MLP neurons of a small language model. Each row is named by its layer, matrix (down: output weights) and neuron, and shows model dimensions 80-175. Each number is 500 + 25 x the weight over its row's rms, rounded and kept within 0 to 999. Numbers have three digits each.
After each neuron's rows, "fires before" lists the tokens most often just after its 100 highest values on Wikipedia text that the model never trained on.

L6.down711:482492511431509497483465443468546465509515501496486510517534474441519472482498494502471486492512531489478531465508493467505481543512535493468462504516502465529557467505501460473481548510484526509510466472530536525522531446516500502507500465512451521471518528519509485514526512492518514471
fires before: "=", "\n", "\n\n"

L22.down883:487507497528504511479478475486517538540476542456492487466512448541466516510489506501523523485482494531452503471471496512499460509493518479497486463503505476510457471485512534532531501461444531500492496490498479500536499521481519506521486509493504521470470495481523531532466488478474467489
fires before: " that", ",", " \"", ":", " to"

L22.down9:501494479487493465465491484467492482517498469497483505519508531477437473465490476489558484493524488521492477516470472472502519517504493526535508478533471470470517509491477481497534488489477452468467476511452463558477521537478501504499511532473512443457573491502542459487502485516492540469
fires before: ",", ".", "-", " |", "–", ":"

L22.down1000:510512487494468525511511523474504472481462516518480486497455526489436481494530490496522499510520502512526493502514486502480469525500492498508492499533541499501469498517477487478475509616486523543494509516515520504479463515516521498511529551508533503531469499516506513510485485516510483551
fires before: " of", " for", " in", " that", " to"

L21.down1014:481514505476529525455529527474504480538500507507518508489525509518492472517480473503459480469549479515511499476523488503542490488497468487445509509532516470464510507504503426486506484462513516457509511508475495536511533511471490484458548482550505511469479488467517506522503472483541526457
fires before: ")", "–"

L6.down175:469458530537528539529491502500522482458494521504476464506528542506496509512476541518500498510503495543550482481479520470506483510504531462457481558505505507440485525497488490508481490517537496519483478506463497474494497492518493495497526469539490481479502483571504532514549467497504544476
fires before: ":", "–", " |", "\n", "por", " code"

L21.down268:536500467530510491538492453493515483501518503496461479499521479523495489503480497508471497473504521511484467475500457481493544496475493519526529460540499522513484522502447463535467510507540468513514513522519468501509504504516440494455480535469508471472502494545468499497489505473495549476
fires before: ",", ".", " in", " and"

L4.down982:490527481501532557483504497537519474487480509515472478490531519498459505524508508466474490489492493472496530494511470501503532511473506432489490475529459484469518483485539475514516516431526478500522523497490495472484492465512489546489483518467499507511450519500551500509510510519465511486
fires before: "-", "f", " |"

L6.down799:509506540516497484544482511522515500539525498533520527495501461530504457517506517570489474482531493479517508507548478465465491559511518510486496509511515469523507543520508486454484520436516530537495459547519510490485520517545518512528515511519509496520487509488556483502503516494511474514
fires before: "\n", "\n\n"

L15.down879:492527470465474531504516520514512512484473544517494542480520474525517482521536502519508459513511525476487502473491522468481468484537496551501490509480480486506500474492497484495491498552493460504517476492505539521500517504451492527476478488480532546472487456523512518529486479544501497488
fires before: ".", ")", " |"

L20.down129:519491539489485498481485523521520499505487479557474503531527517439518532503440468507516521508483478503522497498506490477503539543499525492510496490495514512483503481500474551492481506510495500514574474525489485497520481520509527495540506486483515544494535491515528510521515517482506498537
fires before: "."

L21.down60:511545453462535519478497477504489466510521522498475501470476499527488481473499460476461492494523526500550537469530510482516508478544452478507496529507500521478494489479496468524467526513484465454512520520450460513527463530456520503481504515499511509504536548490458478550489498455521528438
fires before: ")"

L4.down992:507515483520473537476462477517497447472506561485501503470500460527536524478485480490479499514513474522517495511540490508522504498513480507500462535512489482509506503493477482437482489502529489516521501504500551481525434470484529529518520506512520523519481487488515511516505504508520514499
fires before: " |", ";", ")", "\n", "0"

L22.down508:473480503511551500478488507461475492496461496473504508491525473544487494478510496503505448543502520537520420473469457451524488499484473504477487528512534502445526483540531499527486468497503532517471517506486501518526529530513485486526509504494491540485467519489516529523524488537516533497
fires before: " (", ",", " is", ")"

L21.down203:476544467490519533503477502471507472529537465468473552442506498461519488489475487480506485473513527500495506499529488466508566524507527456497499525481507519507532515529517498454502520571506499513546555468515444517522480488479449504493486503531476480487520519491528470503504545495507481508
fires before: ",", ".", ")", " in", " |", " ("

L22.down494:486509440541496494508471520479493536488465471484468456527506502497496518531494491522518528522484496522522541489478507485498496515499495495514461497472539503470501533516499487497488499619467518500522518494500480526499552491515485502470520491477505490447491512473507526530484513521558475499
fires before: ".", ","

L21.down19:496467475514510529513500478490475508558512467478494486486505510466497506478524497472530520507439506484499502452497506508489528491473478451502495469476517485499488525490498510517484490574505545509480503520506491550528553476496443537469475533511541481465525552489518523514535473524524523535
fires before: ",", " County", "s", " |"

L21.down638:519471507501526485466488469487540480491508531471459497469502446527462468520444522510506477520498494526489502481485501474498485497483502489494545491487486435491488461498556492486522499579541531511476492508495492515461514470499530522479533514469526507517509510488517522529496515450477502479
fires before: "\n", ",", " who", " and", ".", "\n\n"

L21.down675:489489486554471463459500500470491521526499473500467511472498492507493496544486491494511490542488460533493498496525513529439511494461497520536479491491524512531490494501494499490514482650483520496490532490558486502473474482552450534480484490483508491489501505479485500505511473487507504460
fires before: ".", ",", " and"

L6.down998:471437482481504531496487493508510500548525506504497529502473434480536462472539522495471505494498504535501481545493475526520480504511488482503500492537481468514510535492546511515467487476522480509481466472510503509521481499554466478455481513497517509471498498501523483489483484482491526483
fires before: "=", " |"

L4.down443:504509500483524508539476484459559480490468482467504467548475510500512550536485498471493493504493495486539490474529516461526539486479493519504525528546472534539512496493458484463467528517520547522463480470527498527515530476491514514469485503490504535502481541487502531486482553507499496487
fires before: "\n", "\n\n", "="

L20.down229:560514515540483510527496486511488490496468477510504496497556541493452519496535489506495465507522503512479508513523501473515504483484485544436496522520503480471548496510462459459504503627511472505481465490496492494464528527518532470523479498535500482459474469511507496498503481534458467508
fires before: ",", ".", " to", " and", " the", " in"

L15.down582:522502514492462542568511512458463491484504504519494518536470494488540461490471466555477528548518519490484528464574521457524482488475445500542500472494515546497485464479476508524519496529503480511474483476504548504517504505523553503525523500484486495473498505475544472510495467497477491481
fires before: ")", "W", " |", "E"

L8.down830:467476464479513515498496442485521497495500524519488481531488452471494484502503487513513490540483500433465477507489498488500498490491493521507476472516478538554486492500486462492485506545474526504542459508513509555534493489494495520493525491505517546475533465512491509490471529491525498460
fires before: " the", "et", " his", ",", " that"

L6.down884:523484548512479470503547506510515500483567493536456462529508504495489482462480500502486467513485475501503542535485490502470513509515496529507525503520421497518489495441465514498478459526511500506515500526511522479502472508494534505461466452478518489491515476510528487507501479524508528503
fires before: " |", ".", ")", "{", " (", "ati"

L8.down893:467487436506513525509456528504537478530483474492489509500483496518519474518520482483502512470534505529502510507517568440518527466525517447436491537512451471501511462530532526512509437532476518456477505518490525540496490510551499474498495525513519483502475493508495491510518512517494492501
fires before: " |", "%", "(", "|"

L15.down143:486509464509533445509508488505490479514502486508494521439519454471484490514488491554496512548492491471486482542478496544474491468502452561501516453498526530494477480491521536458457483514477524493490470463540462527529513536484491538490513521521512543500503499524478543461483506472511524469
fires before: ")", "\"", ","

L20.down826:498489481451547497511490503491514485497477499549534446514492479499481487516455466464492523502519516470472489490509507484499501513504517495502474490510508524491492496511474541518500444586493511520502497505476507481522484531505501543505505533486498542509484504497516511498509492523542524498
fires before: " in", " by", ".", " to", " as", " on"

L21.down695:526511516525564458531494502533527500495520518546506523509484444493521529496488552514495482502555515526522525500515507516483506486517491511481537487487526497502519488506529535495419499540531544491500497464461498502491542507501528491513503504504503495502465546501538477455518503504471486483
fires before: " \"", "\"", "\n\n"

L8.down870:505502517499522480461473440531504487519518462529506489502493501510465490479488485462485422506451524535499446495521503503525454543501492489482463503507515512508498492461504520480467499548481502530539482513502561483511484519519521508482499437510477490512486453494523536511527464502495500525
fires before: "|", " to", " by", " in", " as", " with"

L22.down512:482460540492481478465513479500507461509501479486496501506508517524501505486468510515485488464445512530502474498492498494531497527490491490465505523460512498484485531475463478505534462582516490508537480480460515531510484524488480556508513505541490482482532457492530501575507517488493521528
fires before: ",", " of", " in", " and", ".", " ("

L4.down794:526473453518558517493460497506521536493480475500485508483474521485507475479532493503513503525537519509481487519468468478496531503494547472496493493488517514514500499478512500494529509457496496478455485557508425533495488518498514537495473533449525458518457517524470453509484499516511467546
fires before: "-", "=", "l", " |", "|"

L21.down640:525555491520485473495488484507543460530503516517529515488480500504518446530468563518523535485514458492483516508474512558466477488531487538541486530519476529538495498535510559500454489514555483443509504501497523504546507440486497457495525457500494516473473503514482492517493514470510525483
fires before: "'", ",", " for"

L8.down707:464453499474489485466476483494476486512469525460488446506512506512524548503551547462512521512490534516499479505418495467484475467471451498518538509512523526474475512484503471556468521453493539524474443526471490509526496502486462517520524495492472519477469490489508557513498493485516507496
fires before: " |", ".", ":", " \""

L20.down817:503523447525541530467484510520496495460536529486509517531529502502501494507484496494507501471553479486494511482515533467496544494533524424517457518522480521499542501511468512481505501503509494508484516502494548446502502520542484502503520498484533504502507475533498470474486463481512501443
fires before: " m", ")", " (", "0", " 2000"

L4.down891:481514517507516510490501504479535547515456493506486527470481501497531492503491437521518469473526506443446509490486513522526508534495523476532451525466541485547482497495519527487518505478476525473535464517493491513538497478485499540474501527480451494524476464519483469479473475496524460490
fires before: "-", " |", "ed", " Albums", ":"

L15.down877:565513490524484555535514496506522467514516539519501504483484495528542495495511482510500459434502524527492512491545559469433506468493527492484509486521455500528481547520478493489497511522574505508522522512493483496492469555533537466449502521517490495472496467473471478534535511485533471470
fires before: ".", ",", "\n\n", " and", " The", "\n"

L15.down540:519557472476513497518517497525484492540549505516514494452518448508507507525487467533526491502512512515511521491518478493524516483480498470496529514575480504535504505517543458523500492502526542522538534490542494501435555539521518493505481528510492525495498498531513492543494539496504523471
fires before: ")", ",", "."

L6.down537:520521484511498512488462524509490495515477486507475512496512452501492526487498521482488490511467505523527493502477477513505487493490492489465509519481520463505518512484537472521467508507479493507446498480517530533484497484510534481483470487517488499533499513499501478527493507502536490510
fires before: "\n", " for", ",", "."

L22.down293:469511552490516522549542555499474520515512493513474500508459499547461445527484499490516538480468532474476511523473499488505508481467473513468477499496485528521463479498474496505498515593525531476524521503511508484526523523518502490484493516521526459519486504481559467461485484517516518510
fires before: " of", " for", "s"

L6.down583:491511536467491467503459480474515471567510510513448492514517481506501464517481537499466477490565484514499509512539527466490479533500480466486532492522503489516481523507482515481495520498533483503489493528534472497468528513502471512493547474515485516498483498467517430484523489506536498531
fires before: "\n", "\n\n"

L8.down506:518512460474504472523450500474508492488516550523522533503475490497500507497546515494489461473528495539511535493513464548490522546502507449479460448537498508507521485519499500506549513454510484536491504492516491496452505465450497465523492468524526499476481510485481527494510498502497515514
fires before: " 0", " —", " 1", " +", "\n", " 2"

L11.down895:450489522489487473532483507517478506529471465510469532519513509509488487483476466507529489483514480497505518505524489522549493522511480480477522517496566446499509470468504477502502472469515539484527528437530495537479524508492519496526471488494478514482542532514464498509502505531489485452
fires before: " as", ",", " was", " is", "."

L11.down1019:508500535504492461532476473492522517506489466525489488509512461532469497485530494475505504501503518513496511546542475498505504512452499475506527530539522523502471467480460507496472514551506494470507500485491556524511481548520507505543499497486514543502526561499518491491510524494501532547
fires before: " |", "."

L11.down610:525537494502510543439519529511491433481516551468484505505532508496502513544496515453490500476490506491508481472496506465490491521486498496497483505493502442517467480487510523516486521438515504497504525513458464528494542474476497458506517481501458505502488519491541503544508493475517548501
fires before: ")", "M", "S", "R", "P"

L20.down737:499481442512482511481552514516493506532506510518507483509517463446484509515483542497528459487497447482508498468507502509519496526509513477524518480463536489502499495509517477480519513474497472499513514500519521536522483526504479503470484559542489493463559487511479503490521512523515472504
fires before: " |", ",", " 1"